config.toml
num_hidden_layers = 11
num_attention_heads = 6
norm = "rmsnorm"
norm_eps = 1e-06
positions = "rope"
rope_theta = 10000.0
rope_fraction = 1.0
attn_scale = 0.125
tie_word_embeddings = true
init = "uniform"
init_std_down = 0.0
optimizer = "adamw"
schedule = "wsd"
doc_mask = true
train_tokens = 503200000
MLP neurons of a small language model. Each row is named by its layer, matrix (gate and up: input weights) and neuron, and shows model dimensions 208-335. Each number is 500 + 25 x the weight over its row's rms, rounded and kept within 0 to 999. Numbers have three digits each. A neuron's up and down rows have the sign that makes its largest values positive.
After each neuron's rows, "fires after" lists the tokens most often just before its 100 highest values on Wikipedia text that the model never trained on. A number after a token or word is its count.

L3.gate37:517510509533511444529457544513494513491515480503520466534504504485492530496449488453445495503511519487496471500457508535534507493494515482540453471525489508519511522528503482458514473492526537480544545560548486519470509476555539528485517482508547462495489497514493507489513534496480482513491503482468502521483560512486487502489449516473506509506511472524504493539509497552472475497510
L3.up37:506537480522466499508461527500493511515516477522476470486536531490464534538512513508474526509523500467517458524510474518525477474512512505510490505489490457502532508492476502481506513510530496504500474522470462500482490476511462486474470509499502542457493530471478506463488515481475547525491543529502481494420514496451488490518500492500528478530484452496537508475523507523524509475468
fires after: " " 40, "–" 11, "\n" 10

L3.gate315:466507503536481537506515516497481498471512521462524441488475474475504493518520455496478498498448520523477536529493467555496506486526520463481508526514514501487514503545508490486476509516514501517545469538476546519516472512527515540497532493473519491545520473554492507487482490508552474553509441478490520489519505503475499519503532503486525523464487543486502483519471517561535445472531
L3.up315:502486498519469490522479455511478547511514548527524466517482481512510487482525528499498504485485452491521498493473453481504539472549486470479473545510484441515513519507523531538493505499543526469449530500440513499485503488461487509486501527526477517484494509520512493512511473531534489518530483484500551475491548529480479557459464518484530509472536515485478451506519533481477522470515
fires after: "\n" 40, "ation" 6, "ment" 5, " du" 4

L3.gate559:515534527475501487479526527556526497480526540485518490516438469452506507563502524537496470515477509537464499486482496530461421494479493526475521503506516503503535463525487476469494552501472533477499494475505522508516476491510497530519501500481534486504512482503469441499477509473529501545500484467495517497479489507536455509512528477525474475454537469497495516524438482510519493475520
L3.up559:485526517485514469474491518503558492499461523500469475497473474517516527465463483531503471502494520503498476477517496542496497462483481535486463495504469504476510512485470505486454472497490501483490481529534509480515498484485490532519540446483527456488498525468481509489501464516501488483523505481485499525530460514529470536503487468479561465517501499506483502522494475457506527472477
fires after: " " 45, ":" 17, " served" 9, " the" 4

L6.gate242:534469509458506469473537509531502536469514534505517475461495498467488512527533500474477510535481515535487475465495511473449521486523494500460451507506489455503483512486511484547499508473509494528475520490518526475468483501487496547511496521500556473488474534527504493531505500518471534517486459511513527476488509520535516463493496475523446546529504467458467516529529549486529474476519
L6.up242:441502563557497519480517543498505501496480484523518524518466476508493520516546515489486519540487498491484485483491529444521492463482528497448507510518517511495456478549486510526457482492480477546502493538531484447498516501490477500489505518511513482483475485526461513504509499522527466496470497538523494503491516512497455492499519496460493496523473529502513486539491490558492474519459
fires after: "–" 26, "0" 12, "^" 8, "8" 6, "9" 5, "1" 5

L7.gate457:474500472516474505531514524492483533479488479459430449505494495495477508519486476534521500500522469512520477481462478468493510503554491490467496529513481490458499473502479486548529523485507517525459477522493445487496549487481461495511506484507543494489530515548528507495480475518498507505498533498494500479512491511508491522549495454471489494510467518481473487507491523540486509499485
L7.up457:529469509533471559503489518459522474544486499505501521534532485475473438524489467515469478467518492486507469484482512522480501503513533475487507515505512452516497511520532472492515516505507494441535503474535502538498512498479470519533500458511522497478512481477466482491507534470484460465510483517534462530507524526505505503494520502499521515480566472477519486509533486548523550543501
fires after: " " 37, "9" 12, "6" 7, "–" 6

L6.gate13:480508539530520530495495528497535511492496516508527518481484510501481533497544481493480471532509504467452489514472505524488513505487470493441503478485473503463462528510506462484530485506525510498465507509532547514522471544494448537511482531501447496493523501511463469492514468503540503533467497512495479512474498530465534540499461507518488518552521501519533523531520476525505500518530
L6.up13:489498548480468531549471529523513541475474483483509509493488502463508502483530475511527503491526519473518472548462492540469473466533464517497475536490518438521478486513507494516499475507485486525463500515516533496531480553494484565452536532486521523492470519530498465520466509465512531515502550520475466490538473449488489530487485526476512508523521503517492540511537506499490500524537
fires after: " in" 22, " of" 18, " New" 10, "," 8, " North" 5, " " 4

L3.gate63:422549490512532536515491446491524507511494491528460501479472471466531453510503488504478525471451476492516497522517493479519478514468495492549489444505520508495465480467495526462512518536477498480504517518566504471491491488528540508523478494474513485517509468502514502536477498486487475500536474503495469480490514472492534512515483482448507516459526469465521507486480524520550528515488
L3.up63:530449468517507474514516495525442469484508477522478528492483500513465524528514506502478548478544495505490520472499489481480501471473496525527536516478462505535544471451492451457512496464464506542488461486489510504510532472520505446533465483521502504467528500473480506489501534480499494518532492505488489519493495521532482481515470505472463512520466485469477505499493506484509500517517
fires after: "." 54, ";" 6, " |" 4, ")." 4, ".\"" 4, "fe" 4

L6.gate416:488535497490448498470487505500515501440465496547528502506456494499471534507523482500515561526497522496500503483538520498521489477519530513494493533487469486493464478520539465551529481478486486490469500488459496477542461499528539465459492514501489527521509484525517485493526459502487570495558517509488492523490527505538490495493455467497523506530529499500479548538519473484478477486534
L6.up416:494488502524428517562502531500496485496493517507522546522524480560497482470558518523545489524532519471448504517465511550481534520524551478479547471504494502525504511525545509523502480521543495497506493496527456470539472457541495536527483508524475565502473523512519479508528477522468476477469477477485487485498495497519463472476520449528451490536496501548528544456486525483485482486524
fires after: " " 35, "." 24, "1" 8, "4" 5, "5" 4, "2" 4

L8.gate293:456520513520461486479527529495515509505479497494518494546499462550534512527539489509530529526535535511477506523514511499516509528535547516529547488501512504525510463514508507510496467520513501425499506546524476522497509506521475490497491531507457514530489507544523503499516443520525494548486500536502458472493493504539520495537483493477465520460459560474519473513457504508507505507505
L8.up293:482490506553480493519522468497490527491478535479495464518487428530505476543541520490495494531537514498483510494476543475486509533514567442489543532510504516502513496466494522489523534476551470466491475502522487514484508503483457499490453512493479474502501522494482505489507479473486505513503480510521503476481526496492550471534475482441482523459478503505505436491496577499496469505462
fires after: "8" 16, "9" 15, "6" 12, "4" 10, "5" 8, "7" 8

L7.gate180:499503568474493477529469494510516492546496494491501537525483515481481461517495471502483496557509571479470519486507545517518522447473528498498522481463544465527462507525493510547487485480523503458508519496539508484467477505510491493532483508509484495499473500462493503492466511488528506492556499524468478493543475500507473527502476515540501464551513479507510514497499520513491508502498
L7.up180:494545539525513539453486497507482489543487534472487502572481499511501527522516515496514499475506509546455511488527556495503525507509536481542521508494549499519496508480529501487535483503509507467489558458487584527480543470505526488518460506490467501480535459504493558504540520479475531538542500528527549480539483493474473539502505525485460508484483509497516476497563541469476521496490
fires after: " |" 44, "-" 7, " " 6, "|" 5

L8.gate429:472488515505509530536539503508504548564534502509466521525485508459544511539516485483533475533475506494509504473484512506496515492496508515485555487483527512493494453491503470497494506489509529450498502490477456462513522535470535512493523533485518484533542550485488476501494479537524522541485503513509516506486496463481493490490508515498518558533490464508538505508492524519506541518531
L8.up429:473518515532485464502527539494506527467523494515496482510506483509491531495512518499447479505509496495492486486533503501493512479505502529478538476541446541524531536500492470526529483477478518495502505509502499532470507511488503431524486547490525511534483557496500499548499473465450511501493509495478515504510495472517550509507442518482460483522488489555499484456497483475527519485496
fires after: "|" 23, "–" 21, "1" 16, "9" 14, " " 10, "0" 7

L3.gate319:465541543523506516464528536551529507490520472503463472519523507509480477474473485481541501501461494553483505516480463486458453493492502558519494521501473503489464502514512500450490492526511473474501504507472502479490498483513508499490479482535490484516492464501494483515493512537473481471462478454515519455539525515505534459515473463495484518496501505490486538527462523448485492493487
L3.up319:503548495477465448520511545513485532511470513464507500520521516478492492511515460469514497518532491482544509468445509549493548484526475506486508475526489534484495522518478522522489537481497503480521485514512486485498523492536452483478444467513467446499507500505513472482488523471479514493484550473482506496496510540509526537528501507540516502560505510509500467542522483510491529504553
fires after: "0" 15, "1" 15, "2" 9, "5" 9, "9" 8, "7" 8

L3.gate703:533504493548473543528502527497490502512491529473493472501506454493509531515488529496517544489491486488487519480526493535474499529538488541523491524514465497454531508520473463507517531464518532476499512526527476493521472509495470529451489477506491476476518515485527495510488455462513478493519485522470487505483471520499510500484479470503468557495474491465525482493475487525499525528527
L3.up703:478457476515494528531467507503461523535467493513519482488513517512478482468496488515550502490525511458507511492507456536469484502543523445494451513491502495516495508529490491519505529484553525532491506526469528506532505500458458484516497498518539538471508498472485480491533497501493530532540523517464512471478475512563495484464476506514455507521506512515498486514488506515518493513491
fires after: "9" 26, "–" 16, "0" 14, "2" 11, " Le" 8, "ena" 4

L8.gate544:518537495504501520461483502469508478480518527567470476514495475510531523503487504440494537509535507485518469517512494490456543525511482535500489519488550488505483474508516456499471468481473510499511504495535477522481530501528476560538475480492465514498460436495518518513493492481477481496510461500493480487493505460499518505483515431550477534517475435519522506509517506496493482501510
L8.up544:519504539486489508462492524474486469486552498501522465508536504531484491546486527533516536455510507437504502496523511533478489457530492505533493496526508477483507470472503529496522516509479489461519467500556439494527485477482457535472460467498518503489452537447543514506529504497484500480456549501492506501500527490507457503487487486514508464534540472486523479498515497522514504496490
fires after: "\n" 60, "." 9, " (" 6, ":" 4, " was" 4

L8.gate557:527486554555522483445524487533537509450520512490447526485486517514500487497501498535480488494511497484488498489466510514514505490494514523509484478514522498502468492493521488498421490496479477506485498529484510474514469502503448514496499547553484494493471493536514509508522493528478481542504487464482514482473453510572494463499432484528528516493488498521494491563491487515498509509525
L8.up557:513572553524524493493546506490518509490532534472475483420510469480499508509526459496480505513529494502488447522479505521514529437505493484474477470517489472495506514505526511487453484486498479512480527528475484516506537489489510493482493497526441506519491515553515506519503500524463475513495511522481516470539475492552447492509494466547519450529465504479524490535490509491500530475491
fires after: " " 35, "0" 29, "–" 7, "9" 6, "be" 4

L8.gate210:454486517488457525466468456487552539458533482501483490491510494537550519473534507480493504515476484511509494492468487520465471491502481495512502490507510502506513489506498509470528507505476511507505526525524478457536434524497524445534510481536497475522496547471484502510515522508542522492495527489544513479477498436510471528507468472474491454497516536488536530534500471474501536519533
L8.up210:509519513490529521430526503530473514483476496499491481537468520518458492468543515513486553473538470498498495496505544536532470466541531536488511505455477516511520500496511500473461529510482557495541462449512484489504462521461534481524527513493516533501448515526493528521536468489497503470458516538499480532552509479476471471523490518494463467543476510455497512509475516494453480511522
fires after: " " 36, "." 14, " as" 7, "," 5

L3.gate100:517487499454501513523481504542540494491490535483498475490535475478512528502515520455484468555471486517469492517477498489450515518504494516516474454513526513508465478501488477557548496496544507477467480483456502524466479504512480478485505516517518501491490515499495446496479489488496526503540459548525455485466460475490524507489496480490489501552557476546462485487454542483519527525498
L3.up100:495494472540509490534489520513493525512482523503486495452507470457449487468552519485462430470509521508484465456473503470521546512487489486523513540484475513503470500482483497531460510524514539493463494478470508546491470470484475488539573502484544554491506482475489523519524528461483484473525494476523520476522512497520541502495471534514497517474492484460486531526465491462513507507480
fires after: "2" 43, " " 21, "0" 14, "–" 10

L7.gate321:456499464481503482480526529510519470512486531496483470474465505531505493439460543520509499476517535506510525497501498493463522481500462508512453465489537503537449541508532517458455466495477527507494497483467487476530488539541451537456532515519479509514503452506516478497525478521487542480514492501522512489520546501520477527494457454521501521483491508491533509517508479539486504486478
L7.up321:504513517502427549470477464506527506475542521537506487516565465501532544481524515497538520481464460486481483485484477513478520526548537530514477489467529517501519503507547480502486503466509515458533522490474512529481493487551509473507481463514516496507488535460466500514469503513450505509513495463518509512481526440477538492489490494458468507549441512494483511446553513483524532516487
fires after: "." 48, "\n" 23, "," 10

L8.gate114:490452499491534487540485476506554509515513528499481490502501509536493511459505510523511516516483470535507466490496460509493479564502536489507535479533493480504478499513524490521494496473529497494541473528463535439502480534503534482489534510530494476517526455518480502509485515505509459508477500510525467470505470521510450484524499523473488534551465475519508522502534515501530548531490
L8.up114:470504508479488496504491517504558507468501483483510520484484458482493449456489545530537468506464477510484499491489517500502481464547483521491463496509502510500522511503486465503516490509513507479495470553523494478519498517490552483499480515553507504526492511484535487507511532508512506459458521463491449502498490495506465523470494511493529506543486484479496517472498531488512483565517
fires after: " " 51, " de" 6, " re" 4

L8.gate725:463490475480510493517488512539516531508493492510469461508499500491493480489482474526509550502487459496479469479497507498456504483504542506521457473519550546497494547542526491458517485504534516506538507521504499518463514504487537528508498533528514467529509482487506507540535491496522524508509510463491470477499471479520500501493525496510466483515524489518549488533456470493515548550532
L8.up725:509506504541496498522507526499515498509487471455451505552491501503516469438518493534492532507501489495507436480487505539471482504508488513528517495516433466469483537517504472501475488467478530529460517558485473502512517506451475487550504476524502503489540471493468529495478507473496537501522498526494517464474499483509513498511453521505488478541509526480514490505466444504500520445512
fires after: " " 39, "–" 15, "1" 15, " Al" 13, "\n" 5

L3.gate432:537490528493526524501505526479540509505485494508534502510462490482533520475532489488461476523517537558507533491486513496494461477510524520450495502504519499507460551493517471488512503505472477493511532499518524481483448503513497519511523505490524492508515487480470494515460474481462505529466468499531507509484490532495524498465480513476479470504484509503499525468488494516494492524465
L3.up432:486501518512486498513456473481544517508494483532510459522539497503503478477536493517515495468475467526483524488518547497505485502470544498516526494531480523511487499505499478503505525480446522515520526509484507504452521480537510487513522498468525497509527490471565522496544458450475506522495483510498474520522454486498455539457495497516470481452484530500455512459459479488488518505465
fires after: " " 68

L7.gate698:461509528454473490481497521503484525472474531515514510506515476513552545477499497498464546516510503494511490525465515502486505480486502511457474508458446500505474509496487507483516459527504514444525444508492486489522500504499499488524499430534533500534514497480448520526520451539472515489470508503463491496531515505511515509527487536548486495486499490523553537549522524555491528522512
L7.up698:481536509531487485477492466513473484489497531479467514500493508484494534521501495481450490491526521471515486522527514489478490501472483508488566502475477493483468469532533518491468491502503485488525490520532486501487522491469554463509539536460491507501467466518516512525493477530545480530502513504454480448513487494498495491461433514507496470517498532566479528514499516515443515476566
fires after: " the" 35, " that" 7, " to" 7, " his" 6, " " 5, "," 5

L6.gate572:513463510522522490489540441483524473520490453518522530517507540519490473533525461487457514472490509536495497460533473478491496508487507511519528533489531482516543480451481453469468517522554506502468484506515519494506511527544499535517524487499518480478460488478526517501509488474495491520539525477526454483495511489507512511489518491481479484487517522560527476474499468537514509469503
L6.up572:491470537470464519511520481514536519515532502514523489502507501500469478515478482489481520496500532500477514458511523536470476533487520479534516467513512526487490482508519516512469504467483479445494462485515462552537499437509522509513464485520492459489525532469460502560520500491519517529525511514501490521486532480478497474463521521481473467556515532510479537493515475509533555530525
fires after: "-" 28, " " 17, " \"" 11, " (" 11, "'" 10

L8.gate708:524494476494511500485508512458522552515469520498514528516510485480506491482526531516505470463495464518512491500499500522483541536475516507542546482505496528508475496527539480472446519499517479519486523505461476498522454498510510531503511544561501480444519481439527506538457459462514495510525502540475512462527485509494503450496493528522480502466484522583525542500477498524523503516503
L8.up708:446503474470502546500551504474500466507488503522515503573475464549525510470481529545514495505490474485467482485496510488519487509521505529508501457550473539516485518472509481472543520484487476512479516530465516487527522517518505514543493509488505519470538475473483498469508483478482543461508501492487465467506475464505478524486490481474481468527540497498471511471504530492519504494475
fires after: "s" 21, " S" 14, "S" 8, "-" 7, " " 7

L3.gate247:521483522494479532492490530523526519527521516516469518529497520512504548524487508484520528502522510548514481490485496474489521504508520532497525528472471493459476493511480481472478482530514506467539517499518506466492446517492522529516502470496513468530508501489490490505473425530512466532497459513470487454482467479525503524471491489517508472512450507520521498520465455506518490524532
L3.up247:487501539535516515506543514531523533487553504504493489473521456513524515485506476511483549493492543503469491494508490475498483490478490509465466498515470483473532513517456481459486493462517488479522519561512495492476476498488510536509503468529548503498506532519499515521498487512534461483508511533502489503492489549493463537461481510457468490492507513458513502539493508507508538507510
fires after: "–" 36, " " 27, "0" 26, ":" 9

L6.gate241:485491503514479547499542528522523512531505500528510538485446442508550535498474503499495464515542499498471476535502480532508530480509520495499481547532479463520524457520483487496556485532479459490516483530485514486451465457491475486488497551518492515527490468492476542506489505450491487458533534508527526512476519459537516510492496481447509506480472484523509517471518460457516524531509
L6.up241:521527464496474505521495489527520506510532477476482540485506535494500466441501495525512511512500493508452513499518501498480514462537487546508513523546466493540478543475489503479497485496541543480489516492493457465528530531551519514475479476546541503546509467494483517498537491542457521487523468505520465512506487534502555473469500484531480513542531503457492475475527556506548545490515
fires after: "|" 56, " " 8, " No" 6, "3" 5, " |" 4

L7.gate316:541471522490528521473464477490551536530526536509518511548498471509532502508505473459511537550545526504476462505512524543485512528520486514511509479481504509527519510501545504489479536487484464487489454520539530468474498497481518472534542513553443443489505488477470527490531492509508469502476520520476500464534511513493461495506540484510478491475502478534480486437496505502481480507459
L7.up316:501507557471492535505465539496495538507520490480530477509518503448455528532492533513501463529501542466493537528525534524516525540505503546511462477449490493464576485466474494483492528479451490482492531511475509490484499498503459511525525464484509504447489489464513544469501462503490522494523517489461522549492459468495487515520485499493471503512492506481453513473501472501505516515478
fires after: " " 42, "s" 9, "'" 7, "r" 4

L7.gate663:503450493457512523479491475496499494477507466502533457521503499539475490498482486480511509522492497481491485506504521471493545449527500516467486507490489457481519471507468453500493495499526492481542462531495538509469501479538513485502491538502473481505522556518495511502479496505471485506523480508508478503527502451489462511465552494534505522483438487493479496461464475505492532493523
L7.up663:521496484552477501533522519493508525510504483500517518498501453488519545475471456569516474499457513478481491492490539525541518542521470456474510534489537509490479540470481527525469484484538480508526492484500541521503507502522489528477490521474484498518516481487522486515505481514496454464473500498524462485523492499529499514539484475489489559482528491496466473517552523503520518506529
fires after: "1" 16, "2" 15, "5" 12, "6" 12, "4" 11

L3.gate121:509482495478521507533540511537501484509452510527474463516470503511510471482531459517544510536545490535501484490480495503479529545506476477496508512500509519509522459490529480488496497520526519496516519542468526455552494492505506491486537512474506517495485520528499511510523537503510484507523467496538454484575490479505500577478482469521508530482491504510482537490509464499468514551507
L3.up121:478512477521497537505561496532488499529505475517540479493517467509540494524490520535490479495501511512491532476491448487490501524463525433500485491492471468493441499476473471517468509497490537491466504525489492506523530487537521501479453487503523485512506473496499511511468492487562516513516491508527505481516489552475524500455540472484490534453533519520545506547512500483473550541501
fires after: "1" 15, "5" 15, "4" 12, "6" 11

L6.gate654:513505533484498542495512515476560541468538514466493520534503477503517492479455495481486493492474466554506469516491455520485477515528504463492484485469523497459467530498509487466473504487466518484485465527482496486500477504519523515469494483533466461495516504485516487528500568522506477544501502457491494498472474487503468521505525464463468483530498498510473518516521486553510513509511
L6.up654:478512495498508497487481505545500489486477527491533499501485500472469517520494522494540507512451524545527526455520517539495476500517504507500487488538536502484487525525496490482499527518508484505492472470509525501507454507512481497511481533516497510531464495537474509516498524533524522503476495473491480539486484450438465505525523527471498476530505521507457488508494527498510491486489
fires after: " " 64, " a" 5, " con" 4

L8.gate132:532493508544469507517496525540530503443557546494476524484506516517526522504463490513471481565493490461486477536473502536460494505460515536507464489509498469507467467516503463479503491501496453470517507547483510532454477506517457508468505470515518527502491471481496513512472497504506472484478508534531500515558514486537474504510509468479523527507496465489511520507475514541510526487498
L8.up132:500523516510465500502516544531470509488510492521460501498537503486481464485475492490470532458524464486505487536473484537480500480494504549486509492486473522496475507481522479449539479494499464551475517505464454500470523456493491506474473478514532494465503486517524513507480468460498465476477490513481535484485488478534485538487493507481476513501502504518516489504486471490487547424488
fires after: "2" 30, "0" 17, "1" 14, " " 13, "9" 13, "–" 5

L7.gate14:486493528505449441483466489524504514499516499528545477536512470483473468550487512521450536520540465511452488481488516505470526469485525521543472503481525482472465533512484489495504511519482488477539501521509522490516542505482510528514505511491515449494492500451526474487517490469480474532485510534545480468524517512534517519462548503485504504542501513497507538490501518508510526486532
L7.up14:506506545546449491490478486469486542478478541481512508514527487468476510490492506462486478501515463493480512449503465511536515492479521505503464526473495501505482500516545542450488505501464511461505545506457489540520537472498546475489497441529518472491546529469502506478520541478499522522496491526528490536501481485439513524464477504502525552503516488487511517489539518473513466502507
fires after: "\n" 27, " (" 18, "-" 8, " re" 4, " \"" 4

L7.gate185:466488510523481483510502480508528541505518507504497481503488475498543461470523509531556515543524514471491509536506479483484440492488459492476439489499544477529521545459522510467546478499495502515566494511497493493518461459509528536482518542524473486501525505504502488533521480557479526557473489504496476453490486473530487476521515497470497489537522505525497514535488503511531501499551
L7.up185:475520486471497516518510531510574528539489509509530524517516550517481511505539516524496482533527533486484501494501510476519499527508484529518521481488496477515507499511518446486528519518478510507503472463500528517530511501493530462552468446505506505434527474503520527463543492531459494498482507460502500506493499497475464512502462519558491520480483492485479531515492499470518531461487
fires after: " to" 22, " de" 16, "'" 7, " not" 6, " I" 5, " " 4

L8.gate0:451507510463489507454527471499473445493504494492516486500523532524494517523526479499513505475548509527483537506494491522505515502522492532473504493512518507511466482467525511508441517518525506493558514528528503490510487488528538516462484515532464505563527463503485506504539526502506505488504496518511474507458498466501423457516484482513474544479528470524526487525519502532463470531465
L8.up0:530493458494494505466529487516526532473485459501498487479512523485501522518520519508490501507493457561493511475478468464497468481525533507529484458484542518506490498526498494475484522461501524454454535499506485489538456552487541489483460489520532485497475504491484494481454505487514500476516548491490493460511444501522496521501512482505466516508504499494477529474553470477473500503510
fires after: "." 42, "," 17, " and" 4, " most" 4

L7.gate31:483455476485514545497470509471544486499542495525478512507496502525504505515504476476551510490478514523523458489500499533481524505480552479555504510501492465540459513528472481471505529477516477501539494523485519482533503555539504492534498523474461481540547513526496527497506570505495483543508488536487511523525519480499504512513496507512490542478514488523469520518479541471549503538528
L7.up31:478527483477505506499490514531533472502522476536458475486465512492493497508543489525501548479515495468520545477523517524475532519486510460504544505470546489486502530507514528503454519488496492519495483500503468464476490453496502547518517542519509553533464527478535490484484506524532516488474515493465468498476498491445462479513512520512494489522470496485530515499528509516478490514504
fires after: " " 64, "s" 6

L8.gate267:457533552490482465486521490552505533481548496501501529521466546510510487449520493517471500444478510539475518464512518496479490543499512498520505520512535515547531537510468510498548495501536511482513519495509471463534518530520502474490494509542479522518494471486485491483485505495470512511528483506510541533497500531508483455493496466465486518478476458481531512512489537533520529464511
L8.up267:510507494497515477500507494470504488518491542474459514501506480484511554467492510459513488473458469525493524526477539517546480460514449519495475529524514523526501489504505503456522473526533484477551469549492497509503490480532498490472469470482475492526504472471535462509501485497484554498478532493516489472530490488477452502489490500499538529489497452512515464527475520494481497514501
fires after: " |" 42, "|" 23, " to" 8, " an" 4

L6.gate579:495423522484460487530525511511567527481525539546526532510508501456507459517502464499462514476522556493516499512516484496487515489510510542508505478507523520530537490501505472466441474469533495469476511512500486509524507514537522501498462502468470502456502528539458503540527527444490488502460478495533495506486463494496530485463487500466507508471470477528513466489479500501497489519484
L6.up579:524528539493491499494483504505511479512533492519533526476509498490498486480490498525489460526469481523457446507537533515527536525476538471509521508519532456531493566508516550503516487515501527515504523518464495479518498491504467520504499510477532506485483468483431508516511446536521536474500495506541451497467502478494508523492466503490498505512490476470493528506508507504500545513482
fires after: "|" 33, "N" 15, " |" 12, " of" 5, " Top" 4, " and" 4

L6.gate215:507471487462500543487503494476488506528502481518438468530516530538495523512522457508516483497526528506493492515532467524493501524482511555543519518498526466498463525518514505529459513484525502500487535504517504502500508511524508505454515480536503506464517495507512487463488463485521529527497527511527494488504479504541476496497474464488511515514521535494534536496507501500459527532479
L6.up215:516463505492545536483522505526536447537489483509519482512495548521493477494520499470508538458543510501517516536486467500463534496500537516527502520507552514529511484490506493538496550517518472511481526458464512480496488488520482516474477508545485503550470490502508515481521480514505542473437518538491497490486509480510503417497546494516522481511495490510516505482534487504494502490474
fires after: " " 40, "3" 5, "2" 5, " Qu" 4, "0" 4, " p" 4

L6.gate363:534506481469525489477522451527534459518541513454530460505517471530485494479518473512515547531502495503512477477512478537476496454505508541527479454495563489497503505515487452467455477482538464520555513535499494518477470510518514546469516472499474495510505482522530491495517472493523531522478519523481470482461431497494460517520512514524534490500476501497557478536534444513495512517491
L6.up363:495495511497495529505510472492452488506545471500522465486508498513491488477521510498491507511507485498530499442505498504492487465509491540538427484556502511527543538459480479536469456495483493498500485467540530556481524525530542550474530517461516487487550446494533523497546495464516495484493526506483452500470509505522517520494462490522475535504517503473499508519460497579541517466491
fires after: "\n" 42, "2" 36, " during" 5, "1" 4

L3.gate730:493477536527479531534485494487524500528514485464496464505500493488529554485467519497524522550525470525536497490459508518503525490467504479463490479487486482458527527530496516489520500493491509502478510522520480527460464454505466489518479469544516505544521492536503480534556498481486489501487467466459524514483509483527532517465508490495512501502508514476467493508484513467547494483543
L3.up730:511494495492474494485469471546454501493536478483525520527490505494467484515501451505452502520498461484482480535522493493487488508507514525500463525498479476520526507519547505527502514495534503478522498530550497506505458487538518502550508444536528484479457456506471505518479499511501523463477512534516475491477496518485485455504463454494504488525468495485518508507444441497506465495468
fires after: "–" 32, "1" 15, "0" 15, " " 15, "2" 5, "9" 4

L6.gate221:469482450503510509484467474506505462518507520516513483501514475538486491490507490462490480463481527490441536501544533497466480507475501464519514452490503496463497505495523495506479528452495542453499486543541540513484509480493480497536501484452518464490503489492492510506554487516467502528536467456514485496463482538496475488546551492487494521482497486484477514531480483485534499537488
L6.up221:513536490524529495505485506515457483515492528469478485492496502537473452478533527477492482477445536507470521482553523436500453456481488499501494502478537508476499529502484481485461496448476506498525491507454489461516525506486533505502543529522463478475489488474456484524489479477493460532499531498517485488467540539539513456501467525531466493473523527513522474539478496540511513532480
fires after: " |" 78, " No" 5

L6.gate188:486515521470491540466481471487474508462545496459517542502533503471499497519443479482533514480526469484511521524519527501511527502510477501473490517525477526480536447512500482484549486518533523499510487536507497516512482502541500475511505480526489461522498489486495484515463558456475524477474488496495519480472506496538509496524522447469510506507491483530515495488492471524539465536480
L6.up188:473508459480502537545450487538510483486468431489523511447520543508526510506478498517506483495499465498495486516474490508505490531525458511467556484501493488481534486495453468500544506490495522553487480479519499511509512467531471538533519511480516499502491487484457511518494459519469548525494509484552461504505535465472510520482480524506481523536482515496478466517467572522458516490523
fires after: " |" 33, "|" 25, " O" 11, " /" 9

L8.gate161:483468516477470492513496523461510531476474507513534481527547531485491503520481450532555501487510509516491458544513490492510487465545502525499520524448554495507535427500459514541479476485512474460490468521501492488520502488528459502486497539511509483486472543493528484517499531529498506553486512495504476474543546536555465465519515490520499496512472488497508512520468499504482522553518
L8.up161:517517509564509559540541493546542539509523516497523478505484445506493467482557477510505532482509498460495475543516469476516519466539502511516500490456465495515474512496519453451476488464523484522528473522553514512453469506494464478458483467470507458512480471488514525478516504473530474499492461458494506482466522500511502500477501462461479521493499500516540480502526513499559529531498
fires after: "2" 14, "1" 14, "4" 11, "3" 8, "9" 7

L3.gate658:472539512510496495534553503488527506541517505473528491470510494458485488510518505517524560489520512534486507524499505477533449537462489548493507548471482498531511474480475492531475510505469511518504478486523475498546462506499495483478525460488538529503515530509521468461478545488543515513515518528521469466505476523524524525476478433519480558511473509527532523522524469496492513536501
L3.up658:489444491530493511496487508460520482521499489474511481488524490488496495485531522500491510546538470505494478469490498520489487501511481443480544506558497517478476507482502513484463474523560483519465470525511522484506491515496468512460508474527480480477530499465538507540472484543522507509484462488488506492486492495458534472484483490516510553544529501523511475492510515495492491491478
fires after: "9" 53, "8" 22, "0" 16, "6" 5

L8.gate178:475494512531522544494527497505564502506510482527533516482503542534493508482499479474491479457520529472460507486522475500517535482524518518441546497504545513525519507503465527476478493485530466475512522541520456544520516489535480496497478483456492486499479460502494499505471528495462509509495472480517484528486489481569485482525466438477477478497542494519502453454514534499508546465490
L8.up178:469510515508530499511474535528528500518512495515474481517480485478507493501519494509514488492464498501520482517524496501497454510548468507541535518454500511529519524445517509485481525483523509504502460547480475510450540463514457493498513509513479545483460523481545496502534501473516498504538525530512496502489496441453490513487492450491502488505450509518511505500517518500483490525505
fires after: " " 22, "1" 21, "|" 19, "9" 13, "0" 11, "–" 8